Part of a small language model's weights: 4.94M parameters, a variant of Adam for these matrices.
MLP neurons of a small language model. Each row is named by its layer, matrix (up: input weights) and neuron, and shows model dimensions 48-111. Each number is 50 + 10 x the weight over its row's rms, rounded and kept within 0 to 99.
After each neuron's rows, "fires after" lists the tokens most often just before its 100 highest values on Wikipedia text that the model never trained on.

L7.up555:32 48 52 58 28 63 43 54 43 63 50 58 55 45 44 50 41 47 33 52 36 41 37 53 61 50 49 54 47 62 55 43 69 40 43 50 46 49 31 51 57 48 58 57 48 50 46 43 51 45 44 58 43 41 46 42 59 66 55 52 60 55 50 58
fires after: ":", " (", " Mc", "ode", "ac", "\n"

L2.up544:58 52 49 43 38 50 51 42 54 50 60 44 47 58 57 36 42 25 42 48 41 52 46 50 40 36 63 49 57 44 52 46 57 31 46 48 52 49 61 55 49 47 56 48 58 56 60 70 62 36 62 54 36 55 55 50 45 36 32 58 84 52 49 58
fires after: " f", " F", "o", " In", "f", " De"

L4.up5:29 48 37 61 62 35 65 39 47 50 46 49 61 42 31 64 43 42 45 38 50 48 50 55 64 35 58 48 35 51 49 32 46 28 55 69 47 65 33 55 70 51 65 64 48 51 47 48 49 39 45 45 45 45 44 48 46 45 40 34 48 65 62 40
fires after: " H", " B", " D", " L", " b"

L7.up241:42 43 62 54 57 43 56 36 57 67 50 37 72 50 67 60 36 50 55 34 25 42 33 56 50 59 48 49 51 39 38 36 62 57 40 44 47 61 51 56 51 47 61 34 63 46 34 62 59 41 43 70 49 34 56 37 59 55 62 42 56 59 39 60
fires after: " |", ";"

L2.up245:64 63 52 51 54 59 65 43 50 50 65 31 25 70 47 52 74 54 56 38 46 50 35 78 58 60 56 40 54 51 46 47 49 52 47 54 44 54 26 33 59 35 40 52 54 43 47 41 52 46 48 44 55 44 49 61 53 22 71 34 45 48 39 47
fires after: " s", " de", " Re", " A", " re"

L2.up294:63 51 41 66 60 67 36 45 61 53 46 56 51 37 55 70 48 47 46 58 52 32 63 74 52 50 57 54 61 35 48 40 44 40 48 54 52 47 56 62 50 48 51 46 56 59 57 38 42 39 46 50 57 57 38 26 65 25 45 54 33 52 52 52
fires after: " Me", " l", " p", " S", " re", " r"

L4.up87:47 36 54 42 62 70 57 37 49 48 48 52 50 48 62 58 54 50 32 51 59 47 51 63 53 60 38 43 42 37 45 44 46 39 54 53 56 56 32 40 48 53 49 41 49 59 53 52 38 73 62 61 48 51 57 54 48 54 39 43 38 32 61 37
fires after: " Re", " the", " J", " S", " K", " re"

L9.up558:62 38 15 52 74 48 56 22 45 54 59 59 39 43 48 38 44 36 47 62 73 58 36 54 42 66 37 59 60 55 44 42 44 56 35 47 50 52 38 48 60 50 47 37 50 51 42 41 55 59 54 43 69 59 61 38 42 41 68 35 55 49 48 50
fires after: ".", " (", " im", " t", " M"

L7.up203:35 45 52 55 42 46 53 57 34 44 40 51 46 45 63 34 42 49 58 35 57 44 55 67 62 54 48 69 48 42 45 57 65 51 55 59 40 51 45 64 57 36 52 37 58 51 61 51 52 55 41 60 41 56 38 47 56 50 45 36 43 46 61 70
fires after: "le", " r", " A", "a", "er", " R"

L7.up383:39 44 42 58 71 64 37 37 35 61 58 43 45 50 60 59 45 48 67 54 40 60 49 47 52 57 31 57 54 44 40 60 49 49 41 63 54 76 52 58 46 45 50 39 72 44 35 46 39 55 52 69 34 43 56 50 49 45 44 51 53 63 51 54
fires after: " |", "==", "-"

L2.up184:40 46 51 63 42 52 47 46 58 59 51 31 52 55 44 39 65 40 35 37 54 51 18 50 49 64 61 49 49 51 40 49 42 38 42 52 41 57 45 58 52 60 55 36 44 50 49 61 50 48 46 42 66 58 53 60 67 39 43 36 34 54 47 54
fires after: " (", " M", "5", "6", "1", "3"

L7.up89:53 49 55 59 49 67 54 47 39 61 41 55 69 47 46 33 58 59 59 38 59 33 56 47 52 62 55 31 46 47 46 42 35 57 54 60 51 43 55 54 53 34 51 62 63 37 64 55 42 14 40 57 58 56 47 59 57 53 47 40 54 50 51 65
fires after: ",", " .", " s", "g", "om"

L4.up221:53 46 67 62 66 70 46 51 41 54 60 32 37 62 55 66 53 55 45 33 52 46 36 49 50 46 58 61 42 48 54 42 62 48 38 57 46 59 38 30 68 57 56 61 66 57 48 46 36 38 55 66 32 55 54 58 42 39 63 51 58 58 48 54
fires after: " the", " in", " a", " to", "-"

L9.up428:55 52 54 44 58 54 63 59 46 53 39 51 44 52 54 69 32 53 62 24 46 36 51 32 30 39 47 47 71 28 67 60 51 60 52 42 45 52 48 57 48 55 57 53 50 47 53 63 57 41 55 48 42 56 53 39 40 47 38 67 49 52 63 36
fires after: "\n", "-", " direct", " Rep", " Direct", "ow"

L9.up96:53 65 40 40 54 56 64 52 38 55 55 65 56 58 36 70 46 41 43 43 43 39 38 60 50 41 32 62 77 57 43 56 58 63 48 50 44 49 36 51 44 51 38 50 37 60 45 49 34 54 47 60 23 50 37 53 51 49 57 49 40 62 61 50
fires after: " M", "\n", " c", " m", "|"

L7.up499:40 51 54 50 55 62 36 49 49 51 50 53 67 53 41 38 61 48 43 30 42 39 25 69 62 30 56 52 64 53 34 62 46 41 41 48 37 39 34 67 66 44 46 43 51 55 52 48 70 41 47 62 56 59 55 44 53 50 49 34 28 51 51 60
fires after: " L", " D", " E", " e", " an"

L2.up52:59 67 40 52 58 50 41 52 42 37 41 45 53 55 36 52 48 44 36 47 52 52 63 50 68 29 31 45 62 51 47 51 48 56 26 54 41 48 52 59 42 51 39 50 51 51 37 50 36 44 63 48 55 42 50 43 50 60 47 37 43 46 44 54
fires after: " M", " J", " m", " R", "J", " D"

L9.up542:49 56 72 36 37 47 64 53 61 37 67 44 53 49 55 54 46 55 50 50 50 36 49 47 41 52 67 49 53 57 36 36 51 60 58 48 38 45 50 38 56 42 55 48 56 58 58 53 30 19 52 47 39 51 53 38 48 39 52 56 53 71 46 64
fires after: "\n", "-", " f", " s", " |"

L3.up375:46 40 46 44 50 51 44 48 47 38 59 59 62 53 53 63 50 53 50 40 41 32 26 53 39 42 61 45 67 53 63 52 53 39 50 49 47 57 61 52 47 43 65 39 42 57 68 49 57 46 40 64 52 34 38 47 59 37 69 49 46 65 57 57
fires after: " |", " m"

L7.up223:51 61 48 47 65 45 59 24 49 58 39 41 50 65 46 44 51 61 42 48 49 55 45 48 48 42 60 49 52 37 35 53 66 41 35 67 53 63 33 47 60 36 66 39 50 60 50 57 37 61 67 54 52 72 40 50 50 41 55 45 34 51 50 63
fires after: " to", "′", " I"

L4.up393:50 60 46 45 55 43 58 46 30 48 45 43 40 45 57 49 56 41 64 54 29 45 68 56 52 61 57 39 59 52 53 59 35 41 58 49 30 43 50 37 62 45 55 55 59 55 47 65 42 36 58 55 55 46 45 49 72 44 59 38 56 57 34 48
fires after: "′", " |", "″", "°", "5", " 5"

L7.up420:33 49 40 52 49 62 65 53 67 41 65 50 51 73 47 39 30 48 37 50 62 39 49 46 46 50 44 63 34 48 49 56 65 52 46 49 50 49 55 54 59 40 50 57 46 57 53 66 52 41 56 54 30 75 68 53 46 46 39 59 51 62 25 43
fires after: " in", "In", " In", " al"

L7.up552:51 56 45 69 64 57 45 51 57 54 40 38 45 41 72 50 55 30 63 30 47 60 56 50 47 54 45 22 64 41 47 35 54 33 56 63 49 53 49 64 54 38 46 51 54 32 35 34 40 56 39 44 35 45 43 43 48 65 71 40 56 40 59 59
fires after: " H", " h", " d", " S", " c"

L9.up263:41 31 62 70 48 65 49 48 27 56 49 38 65 49 67 50 60 54 41 41 56 41 53 59 47 47 55 57 51 40 45 44 73 44 40 36 38 46 68 43 49 54 70 60 57 43 61 49 54 51 46 55 39 38 64 59 42 43 61 45 47 53 44 55
fires after: " in", " to", " In", "m", " ("

L4.up366:44 39 51 48 46 56 44 39 48 50 53 42 63 57 61 46 58 47 45 28 56 34 41 54 40 55 54 61 60 37 50 49 62 44 35 50 43 60 50 68 60 51 48 46 63 38 56 66 59 62 72 50 37 53 52 49 50 45 56 45 58 62 46 63
fires after: ".", " –", " |"

L7.up169:45 39 42 51 54 46 58 44 41 46 35 50 49 38 51 55 49 45 66 51 53 55 52 74 57 52 46 61 62 45 37 35 53 47 46 59 43 48 43 51 54 52 56 49 49 54 38 44 47 48 64 50 37 64 41 55 51 49 38 48 32 65 34 58
fires after: " K", " B", " b", " g", " p"

L9.up523:37 49 39 45 52 39 56 42 48 65 41 55 48 61 54 49 48 48 56 44 49 44 45 76 50 47 44 41 66 37 57 33 53 42 46 41 65 32 47 57 59 51 57 51 53 52 71 59 44 23 64 57 38 70 46 43 57 38 51 42 41 54 46 69
fires after: " to", " would"

L2.up327:48 58 51 54 43 56 34 52 38 35 64 47 40 51 40 78 59 50 45 47 60 52 56 59 49 45 59 43 50 54 56 61 53 54 37 50 36 59 46 65 51 44 44 67 53 42 48 42 52 44 51 52 48 68 34 39 48 39 51 41 54 65 51 51
fires after: " w", " t", "-", " W", " S"

L3.up243:35 56 49 60 53 77 44 45 53 47 54 31 40 53 47 45 70 58 47 44 48 49 39 46 42 57 51 39 50 46 61 48 58 52 39 59 52 54 42 61 62 56 62 61 53 58 57 67 49 54 42 69 54 48 50 50 53 37 52 49 54 50 38 49
fires after: ".", "s"

L4.up388:60 51 37 56 47 70 46 48 49 45 43 42 46 51 30 45 44 52 29 46 44 50 52 81 54 61 54 47 48 38 66 59 44 34 43 56 47 56 36 44 50 42 59 64 71 54 53 51 53 64 65 45 44 54 28 49 51 35 53 48 33 47 45 50
fires after: " K", " Me", " H", " W", " t", " J"

L2.up60:53 61 57 49 53 52 51 46 56 53 42 47 49 46 43 42 57 48 42 42 46 64 58 69 52 33 46 52 55 47 50 32 52 50 50 56 49 46 44 47 41 41 46 53 53 38 31 45 47 58 54 79 31 58 34 34 60 52 41 38 61 70 48 57
fires after: " E", " P", " d", " G", " O", " "

L9.up21:51 53 52 58 40 67 39 55 57 52 66 55 50 49 47 65 53 20 53 41 37 40 54 56 60 66 46 47 50 42 30 54 50 36 38 39 56 60 42 64 71 34 63 50 56 37 54 53 43 54 51 58 50 53 34 58 51 55 47 34 47 55 63 61
fires after: " t", "-", " h", "im", " H"

L2.up180:55 41 46 47 24 52 69 45 56 59 54 48 48 39 46 65 71 50 34 59 49 52 37 59 54 37 60 53 51 49 49 55 44 59 50 54 29 64 48 71 58 43 65 70 54 43 61 52 42 42 66 49 21 50 33 33 65 51 41 51 50 62 46 56
fires after: " f", " I", " W", " F", "W"

L7.up165:51 59 66 48 50 47 60 49 33 47 62 36 47 54 41 60 51 41 61 56 57 41 43 54 57 53 60 43 51 66 42 44 69 50 59 51 47 45 39 52 60 32 35 55 40 41 46 45 55 58 41 65 21 49 48 31 60 51 39 27 31 51 57 60
fires after: " R", " r", " d", " 3"

L2.up31:56 55 40 55 52 53 35 43 39 72 54 36 31 57 47 72 42 54 52 72 54 34 43 68 55 47 68 56 76 33 56 51 45 39 59 51 48 44 42 36 49 47 52 54 59 47 55 55 42 53 43 43 48 54 49 44 55 49 48 51 46 39 44 45
fires after: " l", " qu", " P", " p", " Re", " spec"

L2.up559:47 52 48 54 29 37 35 45 45 58 49 59 58 39 30 61 53 55 39 48 63 36 55 60 57 44 37 51 37 52 46 48 68 55 43 44 53 42 30 45 50 53 56 48 53 37 38 50 49 21 52 65 40 68 66 50 50 61 42 47 56 53 51 47
fires after: " Lou", " L", " St", " O", " e", "itz"

L2.up547:34 45 54 72 49 75 51 40 38 75 42 61 60 44 41 60 56 48 46 71 57 52 51 60 45 28 35 52 38 36 49 51 53 59 64 46 60 43 42 32 44 44 51 44 54 42 46 48 42 39 61 51 76 52 31 45 53 54 56 39 46 57 53 47
fires after: " M", " t", " Pe", " m", " Jos", " P"

L4.up193:50 41 36 41 42 60 48 37 46 35 56 59 53 46 49 35 67 48 43 42 65 47 75 55 42 59 64 45 59 41 44 40 37 50 43 53 40 56 47 58 60 38 51 40 53 59 56 36 35 50 54 56 59 48 63 49 52 40 61 43 52 56 36 60
fires after: "."